Weights of a small GPT-style language model, trained from scratch on English Wikipedia.
Size: 12 layers, 8 heads of 32.
Architecture: LayerNorm before each block, rotary positions, untied embeddings.
MLP neurons of a small language model. Each row is named by its layer, matrix (down: output weights) and neuron, and shows model dimensions 0-127. Each number is 500 + 40 x the weight over its row's rms, rounded and kept within 0 to 999. Numbers have three digits each. A neuron's up and down rows have the sign that makes its largest values positive.
A block is one neuron, or neurons of one layer that tend to fire together. Before each block is what it responds to, as a language model described it from the Wikipedia text at the highest values.

Description: Before a year. The token immediately before a year or time period, such as of in "summer of 1995", month names in dates, between, table pipes, colons.
L7.down463:502489460576532485495434481468552471481389545498508513519530546458455501470545434531498530475496526484521499453514481497528494517433521512493507503471508572497467553504483520523514510478526520522546478551491518487491452419533491534511496507418575531502487601455537517442468478468572426515525538433485570506570587468488435536484520549546531437481512485548492476488464487477565521582516

Description: Table pipe after number. Pipe separators in wiki tables right after a first numeric cell that follows a team or player name (Debrecen | 32 |); weaker on New York, at, and word-pieces.
L5.down1:602516513492564514468553499442560457491562478529491502489493505457531451468473499570499451532557501507519491566523513576520536544483500524521489479534511463492471458457527548531512505484474560477522527553435457581574523520527588554513495453534390495451443569476513455459484568512552518552492421455501560509476509524541544511530495457510461477509534491534432493472533524502502503413511
L5.down31:518486539411526484507491564451507530462539548523517541523461485431478489603489456462461504512540552499530508544532392544521504459504553440555534582551502498529553505471547467494539511467494515550436435534448482529511508419491516505500450550457477473484472422520468489464525571534514522495457514462523517486425562524512578522490466439464495490529533433495524513477506476440480561549500
L5.down117:390509500482495490515514532479527492472529543433499535489424528461532478461411572494520436528500586540545465553500455532554509496483482463480495520549541440510499444484523518522508487455524463479485473461581560499492495506496483548495490523460590535523490473516487441500523457454504383509544539476556492534501485519430508466460501461383468529483541443496483517462488459522488486486541
L5.down139:428538538416555501543469555492453536539540542522505537448530499494517507452515478533471502481513506543525481471643458480560538416503527510473525477554465485563465562442521493420485446426461485503511546476515458531537462472457481497475492512503516537520503437438517555479481502457523492527551485489501457469503512465496391547511466519466497536570506476524522459456616491486542538506530
L5.down143:527555495513530464514495420522541488481484447466453496499463504462564476475465481541525537485482543437512514553509511551448507501486533544450462457548517532514495430513494479472459547525516435501473433436493563511466583515458473521519541600466520506524521461492514507566517491511467474477551463544471452454529479501537502428525509538528457497567547502489446533422579465389473487478542
L5.down177:519549510448470525468528541479522435535546509478514461540500514412506507478503545544423477467509524483516508472551547545432484517458510464453462518513532505470538559486500457479457511520507527516487534510533514486434509571528450546554454498481579584502511408462521496447540550462482545522513491563548502493529494514481497504538482486535486439437502516570462441460524478526473485480545
L5.down228:472499502483516509449551488505527505496532487516499484551559546481517552427535526473547517484526469518508463526505509512476495447472555426488500516444497598486554576438523444492523538509517556492542414465459541435527557502520484523456540512469470573476497515445462558434534538483498463485419529482563557477423562552517417534517525561405375447519497447536472503483531531440514542484474
L5.down311:495478467541549426504463478449433518569450530489578489448472542504576544541546537440458574513553454575547524555536548465545487458522487483484449528539518526532488562525462458473512545495430477448462541433503536478458449541515443436538491510491493551476504530452577498435521465486545524494555494466572504500557497528543513528502467500538590461512553505497505453393539495438514460547431
L5.down345:488464511534474467523476531544566538517561566498489519463530590502470470463542428514484421449458495390519567522485459471550457567523466468487534511481520446487497444528465531531497517571512466497479532520479518553520468516523422516497470478570496559503522465518503500450474547522534473517549470561452459440414490527459403525533532561501462521533496396498424519506484513479487507471515
L5.down408:495531478523560581498508476483521481456493513484499545615520450518512492442531468492425489459486537458519526501481418447572489482470599449479524562513551513474529572560479429510533511530476501477469462542454501490504520542444470438536473447482467537496521574517474489492505469494538421453497535474463548526523515502447475433486477451553452527632546530512510512498495470522489432498465
L5.down431:479515421476515446598493508449453503556483488543522589528399518408518561571453530503442509475509559409481552503527493472589514429466461497508556530482547497465554488538482496423507581462451486529497472552541463534497519490431506504546431535506486517500481489499457486533477542519560484461513536510565475508464461550538503550565509465439529532501494502501528472510480481508555542566459
L5.down441:530458458464463520545464492462525470485493558471500443431548528486518535422486536465442535456449499525528562484435470513507495571501463521503470501521474493464495483470497470461522474497441510502578574484539506508537595469504483479576525446545543508516486534497483539490557452539473536522511535430515500476489542492590440537420540501534473534503440580515466523559521508577522516526532
L5.down460:531505506487500508425487467522566430525509453517515555498500513495564476468605560461472478512508553506549481476518458540532435530417605438563502511541533488490527519525463458528502463491472544535509440534530516498508474508521482536545432596465506482538542503458471456428511504500492496527479524515466483469449527529445579511478468525500504528462469382495500410518505469378582533476520
L5.down530:530541471445506489519528534543475592488470552424456532474474552529534523485445505480563526451467501446495496489469530479507523564483486515441518492480489481477455561518504491454608449549493566432537488543492460545510530545491446512463439468450449480493519514509503526526470522497463475489458500522499494543441468523502566518466473513403502506500468511500530486436552553529565506457514
L5.down559:518544465533480556488551530524491544514499562485465492533527635524491459448515518481503517459436525563500600532496495565499518549505427524459531534570519471541500529479553445491451541493490472434536475494513462479459492474468407553490476486496535519431507493445453554503552419508520483520529564548539447515540561493413517470511554545481541456498504508557533484493470493491496445504579
L5.down570:510492440506456466470531468487454472510421465554447480495488512468497524488586479531526493424523483511475515528438508498496527553431513501481485433436493453503413446502499546546468558432432443509456538573488515500469544509646534460509477468464524502549465527587561515554449419441451494498477481518505459504462457539590533467455448514506521585458505463427562472530552500461493537514541

Description: Table cell separators. Pipe separators right after a number inside sports stat or league tables (apps, goals, goals for), plus scattered mid-word fragments like And'r'ä and "ft" after numbers.
L4.down133:452463535514541467466482520511532517541497507463566544521531573509505517484416513417413500551534483408570506385497484451499540474487446518516482541481481517432530473461549479465493463487558472486549428532524536554494470502522500461415458463492517414442578486511564489458472576456490489479504513522529463474482518519552490478489480519525457508514515456487517392526484418535569465487511
L4.down413:589435480514509478464535507501514506535512504472520505594498508532457464536467426520495499463526566504499428469482491506430518473521450422514528503489534468566453506499475546459450489487543496519511554547516471466500462468480462489490476552531536549523508537561457561526504518534521447483447479447442464506501472508471496468528541448490479540518521528438533513598390488579537545457472
L4.down536:540447522387529547513544605458510525448474534444591489484506452479491519442412484594448497532519497474483588497529525485516439507516463399504496537476508472463515454433592509523503512557445552527491456495501449475512502520491480517505416524546508464513495515479492494429498447514495465486556499539524444535492555476504508528534496441472462497465497482503469470491452448456500494510500
L4.down544:544476552546583562466496521494465455544535514504481488427552525473491510498524507458469441582476443590463470522561462537463424488619464466530450566486499556529462452506473452497468509411538563429482475560474459479457476505443551503506483582579520534546484553508481410500510523549501567548544480519545501482532499533470542497490520585494483508523491482521491491461511435499481484490467

Description: Table separators after figures. Pipe separators right after a number in sports standings and election tables (Petrolero | 14 |), plus infobox colons like Coordinates:, and middles of multi-token names (Refugees, State Route).
L7.down294:401468490425487466501489554451446481541532536582529473529505523477544522503491534497521525534520517492524546492522484403542512537524450502513499474554404469594501481555585541509465479447460468505526516450453440518456552574549547464449531565468440494540479439499468533491508578502536555525508545465546535499510584497510488442466578547533499573483499472540459514453465482520473503512545

Description: Time/place phrase setup. Prepositions and date parts that introduce an upcoming date, year, event or place in biographical and historical narrative, such as in, at, until, and June.
L5.down52:503527493473541489514518501491501449413495504526425493460595533440426537508568549511582498403492526407523507434523553513528562533499467488558505437419516539496499560462460485562537506424536483450593414500516510457488520436515459539489524545559428510500447539511532529492475491461458500484516514533496494512477496535510479496454540536519473423480451427473547475508524537511487572523499
L5.down193:451509469511514480428478498519492452384498488528560450497488501455411517523445529521530480555511515540448516485538491497547435558454465448513509504521479524476422485505549544498449514498540498487484452563441540450537470475521469529480499500525518501465542505481534442520551482420594540501543515507449465500549524498429583536559506583572510565529570510537466465515469474459476506513508
L5.down212:437429501508533509529470442557485407519433454567504520488533470508462527453513478556508499428508574484499505473495549474489525501512460429518576503470475512517587479502546449515509464526498477492449499510486462506504501466503490541474481553462490540503487515481471551532510534470500466541496504560484508519555415493509483505489494483469535496473569528465474535528430493582553486439482
L5.down216:581478459487446438543462500496521463560435517508505426540502422522567441490478496502535478523499493462524466461431458502482545483489528547469532437554469575480545507498497522496456470426517507532546533499533510419444430495501443550513590585405472491489472453582540563490577520450444581483504494518521499521590449519518521466495532487518538476463479468509517464529425481521507470508492
L5.down250:516536587502482530474444456538525477558484503541422446527430489453544550466528479494506477569509501546502439515576461446526526470561505492485509461474445474507524504451459489481452446535439506546521554516567510420539450506488471513501518490546512433501540519479437494563459536538574489455520569506440528492506484554416505466550505510470556578472503505539538562488539504436528411460443
L5.down259:469494493525472491482491591497600458518436525461497449521557495458417465434477524548507483544441438498507495461464496578502581483469457488416509464523518487477506545436515482480605591490465482518530458484540474489535463439525494523472517510538459495444456565447440437451478520586470421481590505502515512481493586594483458523536484523530526468556514516501458538531493463524481491583498
L5.down315:629561462508473440544528496503460424417403476496453576446529419435492482489526522548552529502421498444520493526542503484494444526457474562471496508529515527460548575508542475527520556521524537433530501503526519508481530562575461457479468474487518510504500515465487447490531499484436456519538479474534514532528470527483503527548530429495557493498516461538470535483515515482493408452480
L5.down375:513512474506522510420443454445528539545562485463527543433526526520458541485539475450505452447515477556478515483464517538562584540583449470464608469454494490462468511508494495463446482511451501483569514518511459534539471465496522443545474567510510514501493508545498502564515494559540492462525494511468446514488453560515579502490577508470618536441432511505521429515451528517415480503470
L5.down377:510525482461474529552563497496499490496490487540481509543514552551517555428469569551502472477500384532508482497478482562529434546521498501511505523494501563499530500496491455476484429482452478489545552494517479490510530529507472521505443504513523448495515509489526477495566504483549492481454539518528505493568487527425513576452478454546513502540442466468540490545511529539517496496434
L5.down417:498457567452511476489504498478561508545503499566555432477450467545575505430493512526460518446470555486537442512522514493558603530434454506472499517469507474551440525497470491540479555421510594520472512510459457515506521485418517452449438475542455520504522528453592586419517516534406538532500521523463447492437566465486491491510491492528526483517530445485471476524555472530536558564439
L5.down432:493453452498453463489561473474525509487538518570512502533452437432519473551509467501474515555534431434512500505575515468537470473451451490423427473472497513457539542500523483587476479447481544469536498514511488513476549461460468571494467478495532504477501523451474483494512446498547489566528451486523374498528546490493505507492491493433553497494420508529512526501416483482467446552492
L5.down483:512440496510479467493570433503471460552530541484475438493514530445475489529494472494563592473487606479505497575509501526497497493453436532501455559475464478448467390514475533472519553480430484452529543561543535569502530474505467604487502549530512495560557504474492472519492519452514574412527498494506488520512522467483485552510457486467583507531469531501475503522476459508507504470491
L5.down484:542466449502538499483464498525525459540522482510549480483542504482476604489603478463518481483456536562492480502572531477459522488508459521510530505569503500512528477442553474529460516531457542490484516537488454448450486510479544524463538534500491563432529504469557504471494441478481509498521484561478506557571467468438553496582514484530584484509533460554366426496462538439528497534493
L5.down501:521437463491504545476511513533551480535519468549467498511504474425460489498497504480509451517494609478476518516514421470496451467459442440471534418575524516524546530509500504519427484487453452499475470535487519483539498542489499503512486549501450487437509461474495455526515497504538546474512524496505446480544499493496522528508513490493508472508453488480481509480522514472557411544535
L5.down526:466437543423521428507460480485561456459533472522480482503521450486507547553464457489449512538499444470499506479527502481516517487443444533523538520511491518525485481469552465574526547504498521453518515533513469506421501536535528510452460508574469488464449474497534526478508559469528498494514532484506421538487475494428514507452541464541492515507519412518535500444519468510486512528490
L5.down544:497439448428515453535501545493559457489542473506481512402522534400486496449548514498507563521446479460495509493497444526537504459515571544496513497526552546427453549479431509557507481527436504509522444489457605514516461512528490617419542424561482514519471534413456496536429525488579507528496456526467487534497436500501527545578557536462492494529449511431483522525430500485436534430550